From a checkpoint of a small transformer trained on Wikipedia: 751M tokens.
MLP neurons of a small language model. Each row is named by its layer, matrix (up: input weights; down: output weights) and neuron, and shows model dimensions 96-351. Each number is 128 + 24 x the weight over its row's rms, rounded and kept within 0 to 255. Numbers have three digits each.
After each neuron's rows, "fires after" lists the tokens most often just before its 100 highest values on Wikipedia text that the model never trained on. A number after a token or word is its count.

L9.up837:074146121144133178141114125152106105094151094142150152122117125133121105147125109154172162107141146138134138131093108154109128144129139157127098100082126152073147115158137132134149156080162137137157172133158150138123138078143132127102089110152098111119067135106132121095151156075159141146148098104128094141181105135110147136132102145158123090115140150067102141098102148158141102112153155128147146128149128141131179097133134113119102111138123162117138108121123130104102143133139119105133128152127088135179110120112158114118145104123155144135131151130105135118143139152153092123079149097133115116153125123139110094088135143144143120154168128131132089084141112106111152120145127101116146118169117145147119114171098111164101119159164085111165111153130143130133090167139150
L9.down837:113134133109114136116150064120114107145134122099122168161136150126144155092129133115142125135138112096121118092148140084119122119133141116105105124168133110134112107114137122123182087191121108144148097131093147091139135124124154114156104133171122119107135102133136079115089104140103139123104118114133109121120086133130129098116119106148143145178097125119109111132139135103139101171117146129128111106113162156118090171194117106104144096119110097127139191092162139086093115111126135134121113132103181116114101180077157126152087135133127133122096128106155139142140134110064099134134123143171115116145173137146148103093110135154141102177144129124129129137196168128164136138130078124131143113101143119101154139131139135127093140093109109136125120111166148140154143150121117
fires after: " is" 27, " was" 15, "," 11, " are" 8, " were" 7, " Synonyms" 4

L6.up1368:125110099165151161104086090153074114168104135092104095154128124124145128126159108101130104167090112131136074126157124134153141194136115115183138115114145117133167105146109120104069152157113144123142181150169134125129136130159151129096140118153100128128136154115124111115165133150174136117140097120101113151135128125148098099120132149097138101119154133123143158124120130124171136135122165116132179174101113114129132148126140096147137102129089130116101123155123119116115120110141111116112095132151151114083100165140127131076112135154107119145098126137127118149084112123118135129151113120157147146149183159158104132138144150090135166091099094087128132121117131116118112121163106121112114162143113160181142106122158118102195122108160108117151177105107096109136096136138147
L6.down1368:130139145107154144116118108130135125154088118167211139112151156127171091091148152113091138146044144143168116093157141093114093206077110097147181122147103122092147161136108138152151121129138134169122175155080107132097129084107137106112116115165098101118110121134102127122138128127139133117160110157121090149133141147102117090127162139102107144125161124161140100127118112134132147107113139108151143174114116125082134134140081127155093128131150110176154124161156086120103118115125131116096107096111175135097086093144104159134140096093085103122141100146133127149104071104126141143121106144098122164076121103143132184134115152107129115092115099137159146201119169120140084102095119163132145129152099121123110132122162142108132106127098132127125157175110127150140105133131144
fires after: " the" 28, " World" 6, "A" 5, "3" 5, " U" 5, "Un" 4

L4.up364:086085153147139144127072123137119133112091153110089120118157166140129138127116074089139134143104115094158130140102135156101133134095132110187152130113108119103109165124134129093152120132088120105137145111167160145140129136147141156114160107131118137143128152091173148127131131150130139122118146144132109109172113124104129120104150107161142136138130139144160128117088129151095138115153106137145119129122144130134074097152123120105134140129130164136131108179102101109104132166146108149132148186155124081129071125078103096124162138116114140129117111136141142116125152101119131129171114115137094115105108119106171137080139095135112119137141187134116114084149122121148115123131131122097126143125089127136150061139099144165192174106202090116143117153137120130194105126144118
L4.down364:168186139108122141140107115130140129152137130120140131109130118121120130092080090140181133150107146142097115127129090122094157103196148104103091116120116117110173122126143121152108140102090135154146147133104145110145118106154080148122150144114145156099108106148156109122127128120133119148111138091143144141120133108165160113147133142168093113212136144110146174135100126106133137103121118124139152185137103136087184120133146133091113113095147124142189124114153119116139148132157109154127147125185155183059101152129127118094137118125143120164176130122099158064108142125133116137122123141157128109104140161136124153096123173123116116124152103125125130123073139123094184084148110094142100122114074131130126154104115117174140094191111122151172105129113135150092141180101106
fires after: "," 24, "\n" 13, "." 12, ")" 8, " and" 6

L9.up936:081163113130100147108140113128135109156147111119126105116141111086127157106111126094133129129103123121161105119117110142134152122138152162120103108154144132105137118193167137125121109149099146134117140131143143139137107090129130112131112132151097125117120126104118159091148099121155108119129104100097115111162149125138112124125108136137137074127154166095081152124135128146143100131124136129143152120179142116093117172175145113119089083110155166119133124120173125076145145122116130148127129132152142129164085086085115137108133135136103130149167141130124143071145133130127147122119142124138127136142136081127136150079147135100148155146163144122086106149159108134117088096134105150109154140079120114138121152132108142139125148167091123117123105167141155097167106151096144
L9.down936:118084142084109133163106114125151147152144123131144145102123112146118104129127121137110119073122119130132142146150134125093120125125102141155125132106085135151136116166119155168140151108107114153094109121112105166133144125133118120072136128103147140142151128099101093133096079163126168143147116060146156156157172134117126106161115157109124129148127139129118139158080154133139105169108128164108093102124174081123157151165151147159195141086109145097154108137154126075138171130139124165146150090151175168112174122098142102116106131112099139142134126152121096125116097106150132155090137163115109147094098137168154147141139123101165129103156105162117135138151085116126127148117101152100124095115133084109103108096112136135132098158131103124124146082115149121162128146130127
fires after: " was" 48, ")" 9, " were" 4

L2.up115:112127141126133134101109159085133108109102161121163146118144105130138112110112111045125113150078089161117115156151091157137179126148102119147115157136190128156101106109146119104150093140082110134138124109134164146168127126119123161099118111077151210114109133116200120113118096077110116139102130134128095113136122117073106103115122176130172129137153121087134126123105137127142110105149118121157135122125074126096113121119128137122143162131085132094116162132100145075134157160136099112112135195138170149081130105098104153108148161123128113129127169149127142126124128096121077087153140124148113140108173135116144144133139139114116117111137136145113108087134102135166189093157123131143127141118154120175088169130117094131126125117099153123122132139109135129070127157105100
L2.down115:148098103121166091129122085136128148090116110157089164113056148159130150121099117099145118136120159154097120139116140107138155095078130119125107103125109140097135135148119136137148116113183157158113121153100160117067105138140134134142123097111137134116143118096132104155134083176143105133113129140105104138108081137151098103144107109154112162099118138111111142159116123097112116115146125130111114114123135090136157160141111143135070128128143108094065113117115098099108143144104099106126093122102163150151148083132134144147179141101145124166127155144095098151145082145150091142126114123155126125166119153132107106132142120115145138151135105123148137108165092092095134129115138141072154117108136135109134073148125087090128149151145137136155116130148097114153102164139109
fires after: "uz" 32, "\n" 7, ")\n" 7, " on" 4, " Sa" 4

L2.up281:164113125139134150138082129110152137117117137171086151111174175138107126094130153068108135146133140121117139164161109143140119134156104147086132138138142106095106095153115122131136112138148133128140131187120138087136106145126174153111109120133084126067159085098145100108112132140091131137148130147093124108109124103109094134091042121130159145151117111144143172127078134127119153131129111108129121140131121125122097108136144153145115116097138118136137126094081112143124147126118121149141115122096147136136099095079132077113136138122133152105161151153140130169116120146111091134151144145111126134117111143107159123077120123133142125095138152125113143108142100135161095086112121141069102151158130121102150088137104135135125149106127137133153100139162129142097121140140171
L2.down281:131137118135134107119143148125147129093144119109120129128153151142122084106135096137123106152169121111144100104117144116148085075131103154120151131090137097127122110099156127155074158152128125152158134145173124145126144102115109123109122119129082143121111107129099074120089131116137160123145153088139097150146107140122145110120140091138162119130118090153152147126103076113126116098094096149174144119151159094165157121110135150157152132141132116137097140081152140134136139135155070145118143147134135120109147129124156104125148138142070163113135109135158118159151122075133107150133107118132117147105130094124120126098099143147184140180130097133127158131191114119096081123122141189121166130145131135113131148081128155150122108115099136155147147121101142150117135126148122
fires after: " G" 22, " In" 20, " W" 15, "S" 9

L2.up197:170114116155118130124114144091128113131097121106097124075173088105117150139131134101098102085138127107109126131075121106137130146119129187125140112110132120114131160145185138138140126101128075121110153134118135110136136096138162101141100148154097161123132100112192162138166128094128126115131122133112139112142196108157112103101107106167098106132087141137127138108120111110108128146142135071120120145163102159138102105145114121119129113123113189103118152166157130143121156118129149134118108171141174128131135138117146144115101111132114148098152129121128140106075112092177104072129094145095109123154136125097098180115119067141136097113127134129108168155132141132129135142122116101162150107124130115100121112132134155112127145098133102147114115138167106116186150165121101
L2.down197:124136122155151135148091114101122162142146149094114093169155166113121147122187098159076135150127100133102149157078145081118142095167120165064140126114119118128128105127119157104097121125125111129077167138123148089106131137106125145141073155134069118178111130158153104162158136144104084168135106161145151137150108156160171136131155138153097125138147163114112149135116111115090157175097131150146126117139157181127148135132135151128135147130112110147150134135124143164105090146136137121135123120124178141120146088122134113147119134131115163109073129118161098145133141127138124136132175104109105138146136112101120139155126066107134160087108104141145128072106121126117171155105126095130122123144131106114153100105121169181159118129141114107145129110106156163105135160104145
fires after: " the" 34, " The" 17, " a" 9, " radio" 4, " was" 4

L2.up193:143090122156134165143102151129130127138128158121122134134195125133112128102136095134170053107136172131151095149097105131121151119118134144133119126131194118121133080144157148131148157123129127111123137131100151104124141127094113137084102151131098126091126102101112124123082154179100134129134130177116166130129125125151137099114124155124155130134091146054130151110093165106124145160142142114107204139105101126152133062130148131128145127139146191176103136105151140117107186116144105102196108111097117149129151098111121130111153141157117100152126125160071117114134118153172086095151104130095140078137108104123121150122153113088113126102136201121095146100152169138150120125144145143132146169136145121132162143149140144119182122133120129149129126109096132114146087143124139
L2.down193:140105134135154119125126113088139117129101108112165138168145099109140110100131147123137105093123192118121149140116109089101112119111180156131130097137142160140137142160131099083123114133186098146134140128101100157098155171116166130108088099133109103139142123123133097177103141129142095142100149142132117193156114162173157116156166143096110102127087150113118121143116088156110150134121165116077143105098129122134105128115146130119092103126147135159126102089162167129143114126143191128111115134116089115139091107164114117155134130100096109169124145175141138083175137156156144121126138154108156108150091119121112118112142113073093151067151109172138165131140078133152101121170183147139166133115156109128159142109137122118101127128128128111112136142137111089131165111098080
fires after: " S" 18, "S" 11, "-S" 8, "Q" 8, " (" 7

L2.up447:125127138139099136150154110144099149127097165127156126129139129138145085116149184112152143125110114152141126132137123157170106095156124161191127097102140164142088129183167071144103099119136095124151156143181139139124132102151126190107128162091129117129101101083097093138129131185164120159127143142121116102136155129116114113112122126136137123147172156115090144120094132098161122096195125117087115153138095134153107103129132102127096123156076129133118132162115114127118142163087151137114128172148105080130109124157075139125110159130117105082139090137137141149141140121116135105161142164149125093152125169141082133176119181117156123111106156094127095127093108151169126127124159130113124180124156109149139123095135118154114125121184096097106139125109129127078059111145088
L2.down447:127169158143139146082142100156116127082150132136103137129147104138105163178139161114134117106162097131150092136116123114128146128091098081163096146109123152131121163149167144119145132112135124102067141181141117095125109165096092085083125156131114149136105128117088117120153136100132154122124092099144167136101155124138145103073122132130120098118155130116081158113092145159160153097109112147145143113122161135132097122113127107150129096121095141129126145149131135092099150094084117112124089131154190127125118135114121124109119124171177101107103114117126107124088180143126161162104093146200109116123190128116106179097124111128106148121124115204137120143102136104151111115137129101124090112126082138138153179175129120084155092151139149091095138156104130116106180127146110
fires after: "–" 28, " N" 13, "Un" 6, " U" 5, " −" 4

L4.up1163:145110151170145160134131133145146088156108099148111126096127153134161123153145167120143125140139153127146125113125136149159171100142108147104138127141164130173125138117125081114106123107117096135153143166141120081113118119118140123143101135079151176091104064077097107173156122151113119120098099157117079083109126110126115135110080121127129139125105114134141127106056148088112138093151157103145104154149089117128128094103192106164153126172100091178114117112154085156107150164118078137112109114143150091146129126145113059099103147158145153131133133184131144146114118154112120091165096126099123123151142174087122126135115119113132118149148124170108153112137169112181128131122108121122136142155117129101091151127117112140148137156128092157144167104150134117119095106127148
L4.down1163:172143159116118168111128126141094137173132118116117182118128163155093109140150130149157145097150138168123118135108111126132164103067144103126148142139129093181094187123108182151166097121140105144133121109115085136099106154087119121151138114110118094123125115141142136141129158127126122123103128134179146117154125137126092116180106120123092146113144127099157158118124104128111158080133141102123126108102093133126093136120161076165103147144142164156144076119145116162120126117102143134109079113139138116132099145082185151140110111123126082105137135149132148149097149138114111115114101135104125147109113113159125151117102123089093092124190149143125108142158137155116122111080129161104093137094117092156137137126123159116099128134107138125146185156132123106141109135126124
fires after: " P" 19, " N" 16, " U" 9, " A" 8, " R" 8, " V" 5

L2.up974:127126102158103177159118115094123123137098174103150123125149155140103116173134130127087145124083135160130089135129095129139139116135123121131135074127141145164107128171134096124134145134093121120120153142193195113155094129119124157106090113142114131072123148078155122149105112174106090114134099157091137108142128116108107111121120102117150109140120157100150114106132104096157117142189175117129155130166099132131131107103139115148100116150106144128131148165127135125133154158099118112106126116141124096106178125126098142105093143161097128119091074151143126135126177162173096095170102158146127135151167159129102146124170119110134148130151100107114116144128136099170133102134123128101113132163132109146118119164137133132153125122148132159142138128082128128112101141135129
L2.down974:115132108168130133118099090129073140127152160156149153114147108130132107137138141090133109110156129107116168154135145137130145116103091161114161139146132131143113130178087134134093169112135136072125148117126150103130124155135112150125109111122119159127146109148046132119125074131080116130091110137115149149162162088127107164119121109106113126110134162094124106109144099136127120171100131143116134140132139142106137139159138153164126121125152109141086166123181132119139155101127117131131147076118155146179089144073080103165122154125128128108145138132164093134078139150133121151145087128162135112176154140138111158156064093096133133065183117150127123150118153137151135124140168115114139145110110158152095136118159155092125106129153121113079141171136097147150107161127111
fires after: " U" 34, " sub" 7, ")\n" 6, "\n" 4, " rele" 4, "Un" 4

L4.up324:119164107151131112122118142129119090084130135113145120133127136111145100128112097135123156158062139100109123152172112138134143119171142112144190133116168124126133124155160100112164160140115140103162188179135150137102154122143136149078109141127161116101134113076149127122148175158163157126108129118091153152110130159127126126118134181137128127131109141126171171130132157135122107142168197086098137112108100134139131110109163138182096090153122120160127112090141120148099161128139108099100149111170163134130137128138120116138186135131141147177143144170112158117102117123129110082123161113124122108118116116122126122066143098152104085129129141109116147146145099134137114122112129120113149138122112099113168119121117081090122158115130154119169096117135167085130141168116163
L4.down324:096108173183123114079165145127131112127104158119123139155104135116114109126183107137082114142113138163168100068114165121134102092134147114156101096075163175091101111133160123144157103130118112133165136053107097152144127107130137102092152139134146138146133109143161128162141122126150115107098143142125164129155145117141131115132123117128139139088138106142160121134139126117148124131096109143174131129114151131136120139095116144104139078131099121125122110151145161125194121076126162128154152106151126109132131167173123152125152126162100089105142113131117134112151118156169116129158147175140099101089135149130138175139104189116122144151098130126101126104139154135121113197114128152099083119165111185142123166113126131138120114149145130108137092146135168140133156102120116
fires after: " W" 24, "L" 11, "-S" 6, "S" 5, "w" 5, " sp" 4